From a checkpoint of a small transformer trained on Wikipedia.
Size: width 192, 4.83M parameters.
MLP neurons of a small language model. Each row is named by its layer, matrix (up: input weights) and neuron, and shows model dimensions 32-159. Each number is 128 + 24 x the weight over its row's rms, rounded and kept within 0 to 255. Numbers have three digits each.
Before each neuron's rows, "fires on" lists the tokens most often at its 100 highest values on Wikipedia text that the model never trained on; "fires after" lists the tokens most often just before its 100 highest values on Wikipedia text that the model never trained on.

fires on: "y", "ad", "ep", "i", "ath", "ott"
fires after: " C", "c", " c", " Sc", " s", " St"
L6.up475:137167136085123193133127078149095135103136114105157146131119129157095146128119160139140133138136093099128173124169124159165133147190133098138114173142148139169139092114107145092123150148105157090128123099132121121137119133153151102090129087098098145075153135137109108133113133125132143146121125099174109122176119075102121117121138150129154088117111120101131133118108114150099113140166

fires on: "ident", "om", "il", "ad", "or", "ust"
fires after: "res", "o", "ra", " ro", " Ro"
L4.up363:102163120170087178134123136132121134104147140140165125138141140136121107129121103082130176114107125100078134084135118120152147153136144160121132155151087076123115156100074123110132110120133111123144147140076123132164123138128125140114145111138138160122088145184118110144104125152136168138082162082147127159162186141084160122133107130131094130117136118117109118104125156137102127155169

fires on: "ac", "id", "enn", "it", "en", "in"
fires after: " P", " r", " re", " f", " p", " se"
L4.up26:067148093098150120127163067137136118110126115173135118120060133128191130146081144098115152088103114165142144109103140139145156131174122127131137128094126126096116163166139174165127144119148122128120138134105136119121076120107126068116120090144145135146130126127125155103154135143133120126135081112142157115156136127127124133132142116147123098133104118116114110142100137108120162143121

fires on: "ear", "ad", "over", "ach", "ac", "orn"
fires after: " re", " c", "y", "-", " al"
L4.up374:102134139145157093108141136084093129133126119089104143132121127126111147105105173133143124117149123120156097093138159130157115138139170144126118107096120131179119119185113128119138154140143126082124161133121127127131124157181140105097131154120153107124119102108127144109113128169085147100117102094096107177139102129127148124131127088102123115157122096116135140153150098115119131119128

fires on: "ld", "ok", "ced", "ated"
fires after: " he", " to", "oun", "c", "st"
L4.up147:157087129175157111095121136131131086167095110170128123132088131139085172122136108101097073131140129120093111094110114168131115118135112105106113113141140127115125118151147156145157136150107087114157123150142123119098142114090125120133156145149109124156113130206115157089115115127133158133112116121151117134072151121175139123132140145136141116141164103125137153144133119113158153127104

fires on: " but", "iss", "m", "ly", "'", "em"
fires after: ",", " comm", "iginal", "A", " Comm"
L3.up175:140131099159157147129106160130137156132146095098159109140110131147155119155110133152175169098155144142163114124083112158101152121143106138129103138141091141132091141106104167137109129139139120106174104124120113149143119126181112118172074109146131086133168114086146093165138115143117127127112114116151133132110119170131130137160113118153112077148109140122112100111157085201117148137124

fires on: "es", "h", "n", "ut", "re", "k"
fires after: " R", " S", " G", " P", "S", "P"
L3.up289:085129093102109132107124101144127157158119114117133125116131133168136100146095144161072112161095126099134140098133126134094135167161161121119096122122164103152137114160131144166143091117110107091122140109145127127160129143153144133104169168147139119066172114116116132119168162135099164085115140173078169148147115094186138157169134108120160124111141122129101128072125127159146147136135

fires on: "y", "t", "n", "ear", "as", "h"
fires after: "y", "ro", "-", "ay", "her", " ex"
L4.up662:134131193128100107082128112159147145093141124079132140130149129137171139122134156105133118161098150161131120120139135157176149127149153136155127181100115076150119120130145152146108152138140101105101096146130130133142135146139127124086164106159098144127093153134130150107133135165110161162073178080109162082088114142104114171139093149123114111110142101104118142147153120130137098151135

fires on: "un", "le", "ock", "ian", "^{", "aw"
fires after: " H", "h", " J", " col", " km", " Col"
L4.up392:104119136093129170127145103109119124118110155147126094137134134125128076093129126107103135119125153106089121135168176122136102111123135130104150138095144104094131130087136119110120109113141101102159086093188099101082135141149169162131107137098147135134136096128091077119142103100093136131146075156105105130109190127113106126094104093144144108153147145105138136127159128112133164142098

fires on: "\n\n", ".", ",", "\n", " |"
fires after: ".", ")", "\""
L6.up523:157134121150083149122115107169150116146127116094100139098120147098149125170152138122103116130132146127108130097095101111095134135114122119140136128114153135163148126155085121132141102118130131136055147115094145159118128087113151152112143122104114114129155133140161107148087098139172113154113089126170107119125075131185162123130151155146167143105121142138123078082141122145164124100118

fires on: "ri", "ort", "ra", "ob", "b"
fires after: " t", "l", " e", " n", " ne", "m"
L4.up25:102157102106139109070145124134089141114071134120158156120132127110146124106172160130128102106163087127119144114150130113127137141129152139098081157136088134110124144105180112153099120074119144088136157113137121100123129190125107138129128140136141149104126155129117143139172127112123117155133101062153091144088121117150120152130122128114134141084161126128153064135125089109137116145109

fires on: "y", " a", "j", "s", "my", "h"
fires after: " in", "-", " B", " out", "'"
L4.up521:160153150132091164098170137183107131147119107158128148099086124122121151144144090115167094123112141123148127115130125163128131089190101070143099094145115124181136070110144177153151141165153136080118118135130094127111090152119156120151130118122154157155078138120123115097108124126133122117113115107108117111162138189119122112141134134125111165114110118142124087128132126127165173128109

fires on: "\n\n", ".", "c", "t"
fires after: ".", "il"
L6.up503:123120111174122132126083126137121108108136088151130132181107141126132114149138129149118148135135129161115119113171141129115148140172155169117113126116177143103112155168100162113151097125114156119111140122157137104116150120138108146089137118138095152158115112122123120088105091135124091121147110103161130066169084105114139146091129138127205096136141162159133081124100139140190112107116

fires on: "s", "ing", "w", "v", "um", "ed"
fires after: "ord", "c", "op", "enc", " C", " Com"
L4.up159:090132075123096150089080116142157072112168137147140101113107098149117101090151132170136107144116110147137129087133111129135109117126133106097135134126138127154138119074127122136114125134115142139125129157139076140126145144137132162110132140140067154125118109146103137143135130120117135145150129217113140118142152130141127131187147108151146118097139147106137110107098146098135167125109

fires on: "or", "ag", "t", "ound"
fires after: " M", " m", "ist", "r", " At", " h"
L4.up68:144070134106119179132096094128129112069143152157131119121128090129115128143077128115150131072182125102088166147151131079099112131082114100106136148148155140144112094127144131125148104120130132143111180170105140096090149135125141124161124115088159188136120132111154151115136167125110173114134118137108083108114099097129143122119129142114147136118128147153098129102149134107155112114160

fires on: "r", "y", "s", "t", "re", "is"
fires after: "eb", "-", " under", " e", " O", " b"
L3.up1:122130089153163160099147126108122136127132098149116107128122122071094133129132127135121106135143154152141118149139145121129144140119145096148143131126124094106166103165183128124151140124089149146167138126157104106102105126087091106152117119124114130149078124164157157162097113149137151084125174105088088125131115177138130185142071158124160122122148127125133101106040125143112113156113

fires on: "uss", "ad", "es", "h", "in", "areer"
fires after: " R", " G", "G", " gr", "C", " r"
L3.up124:130144127175132129113124107149139080119102158141112092122132143173146127110101155123139145133100140130157116138145126122114114140110118165092123157130095117116102156127145131137100059113113119085120161126155095140114131109155121184099147128190128095117143138100111098142145128130140176093121115138103131106156127130144138107155164122084197128137099127128123137123144145070160149092182

fires on: "m", "o", "pr", "n", "r", "ish"
fires after: " p", " K", " f", " b", " ex"
L3.up51:120158147124132084124127149124119145096183116142129131153121131132153137130144129095128093118151142133143116116122170126139134085134124116109144105113089135137176087116128108092114116108118124137122145089111095152138134104100128087103118108122161144101130157132123117115104074149099099104133144153100177128130230152119149124132149107113158133147107117119118116130094114125137124141109

fires on: "x", "'", "et", "au", "ian", "an"
fires after: " d", " O", " Te", " Me", " te", " D"
L4.up554:132092163180154134152177150090155132120106151137171131118103099146102127074161099103116130132112110129123154134136157151122150136169090074157127091107142162095145117097128124117104145131128121120153133086129105131123144116134115140128124138105092140144121149124160144117109095139123149141113131120107128082133110160138161167101146105107137132104127161139131134162099106116099128179126

fires on: "\n\n", ".", ","
fires after: ".", "s"
L6.up459:151142096167064159124141098143155116095140129130102104126135119118096104126116138086162155136132127116100136095131130169109102147120145153099090139160145100111149112113081138136115154101137138125120138144110172121138140101101129150105131140111148137113125135094111171132120098148127093138120124151150100143143086118144118175115160116123148143146172138101142112133139125145168144089139

fires on: "h", "y", "us", "as", "q", "ct"
fires after: " p", " S", " ex", " s", " re", " e"
L3.up596:108121148128138154158151136126172128095115108160152165090100106132134108127124161112106079170123137147117148104107133167130118137140132069122095141153146092179143105150116151107140145128142100108043082113084085126108139148144147116102139097166089104180107124103150176147141151111149139131136135143139133114107130153164153113118108101097168132146141126125166137152089075146137112140135

fires on: "e", "ign", "ad", "c", "op", "om"
fires after: " ro", "ro", "o", "a", "ore", " Y"
L3.up191:095136159091127128099140119159147123098138127104136098132131171100127132161111120112145166093130147118136121167127080120137123075101113150107104141106120125108131121155092176156100128113109150090091165100173146138100158138096065124150144102123144137152113112157050140117103109165161158125111173126125116157131132139082183136110114100110143133095155155107110121131091135075098126145167

fires on: "ul", "ri", "il", "od", " p", "in"
fires after: " m", "ac", " cont", " p", " to", " ar"
L8.up706:128151076098148105132139132154153098131125133154177134110061163124116129160123083145133082170091121106103123146161167110109124101125111112124157120128164110123100115122118122125160127126107123092159102126112137080105163123077147130141096108115147113128141152107093112116194105123105151104122123110118143145102115100163091121101143160144149136135113173089166091172147127099141141109075

fires on: "ar", "au", "o"
fires after: " v", " c", " K", " p", " b", " V"
L3.up147:101151130174169082145131124112109118111126160124111123138124160121135075165139138153086102101110141135157113098172138121138104132134117135155122145138120117160165142134151110126151090133141109116110112130119120146132150089126154129101128138092130149109056146124143137123134141155142074142184173138106148137102171144133149142155145180134120106099149155137092143142135148108113122141123

fires on: "it", "et", "o", "red"
fires after: " t", " R", " T", "R", "T"
L3.up78:157090100189132132139127104049154170142136143140143114142115090098147110140112090129176104160094095107139106140146148114134154091119142143147098119110131118132121173123134120161117103117098166138109096130140120122107098146149113131108120165074139116117102122101157115127139114147106118135146117166133111132127167104153136138108159175090116160119100150131121102138125129088080119127139

fires on: "ord", "c", "ow", "s", "ast", "ely"
fires after: "ec", "n", " H", "os", " $", "ik"
L4.up752:069103141100146129130161150137149147154140168119115131139104109123145122087106143127099111130153108132124138151113122154155091132129096144100136117122156175135114101061144141128163123126148107143156149145153108110086126092132062150117134143079089107124108133091088102114112087158157121110196150133168176089111099131155157081141100139137109129137106121120167110116103134087129119111124

fires on: "\n\n", ".", ","
fires after: ".", ")", " |"
L3.up40:107131090158131100074155079089195122113130123090134112108110154128119118164158125115144164115115149147144122113130135162109135081124130163146166169131152105134134086148101122139120141103111106124130140101122167107126114087092123098090131117100124134134120125101144112108095085113148099125090120108169150124149123097140141136152151152084129122120147136138116084151114139135140128086144

fires on: "re", "us", "r", "os", "y", "er"
fires after: "b", " b", " B", "eb", "ib", "d"
L4.up196:125123109109136137169143110135192119166125155164109123167088139117120124138117091133143115136124085142136175112176113122156096140129140150150125122146114142125122114134111139129096154139097114125138134151135126154130088121113076109119165111136117204132166101143181154123149152154114146143093148088109132103117144096101134151137125131096168135139152104130161139120087135093148123163137

fires on: "ar", "th", "g", "all", "se", "he"
fires after: " v", " (", " sub", " V", " \"", " b"
L3.up108:133157150102146140093207149116134126185125138096129129108085079100149104142120168108117141135086087141107081102144097093151106103177137151098107090121147124164150130155139115119165137119128137120096129149106149151147101114087159072086128101109158115106080140127126119096127157141156133132161163095144139128154117163127105165145144142090130144106118135124102127139099163114129098167125

fires on: "ad", "re", "p", "en", "ard", "our"
fires after: " c", " St", " C"
L3.up392:109103074157141132117142118128113088082143085149077115113130154132117114155154136159138139116131147134112128158145153117153117108144162144118115164146124120152131132121105147092137111124112158088130109115136116178119116113131144100154117072135075137100144152153144114135170143111151164128142093112075140132099088087150075154093139145090105117066125123102128115100115163133134139162149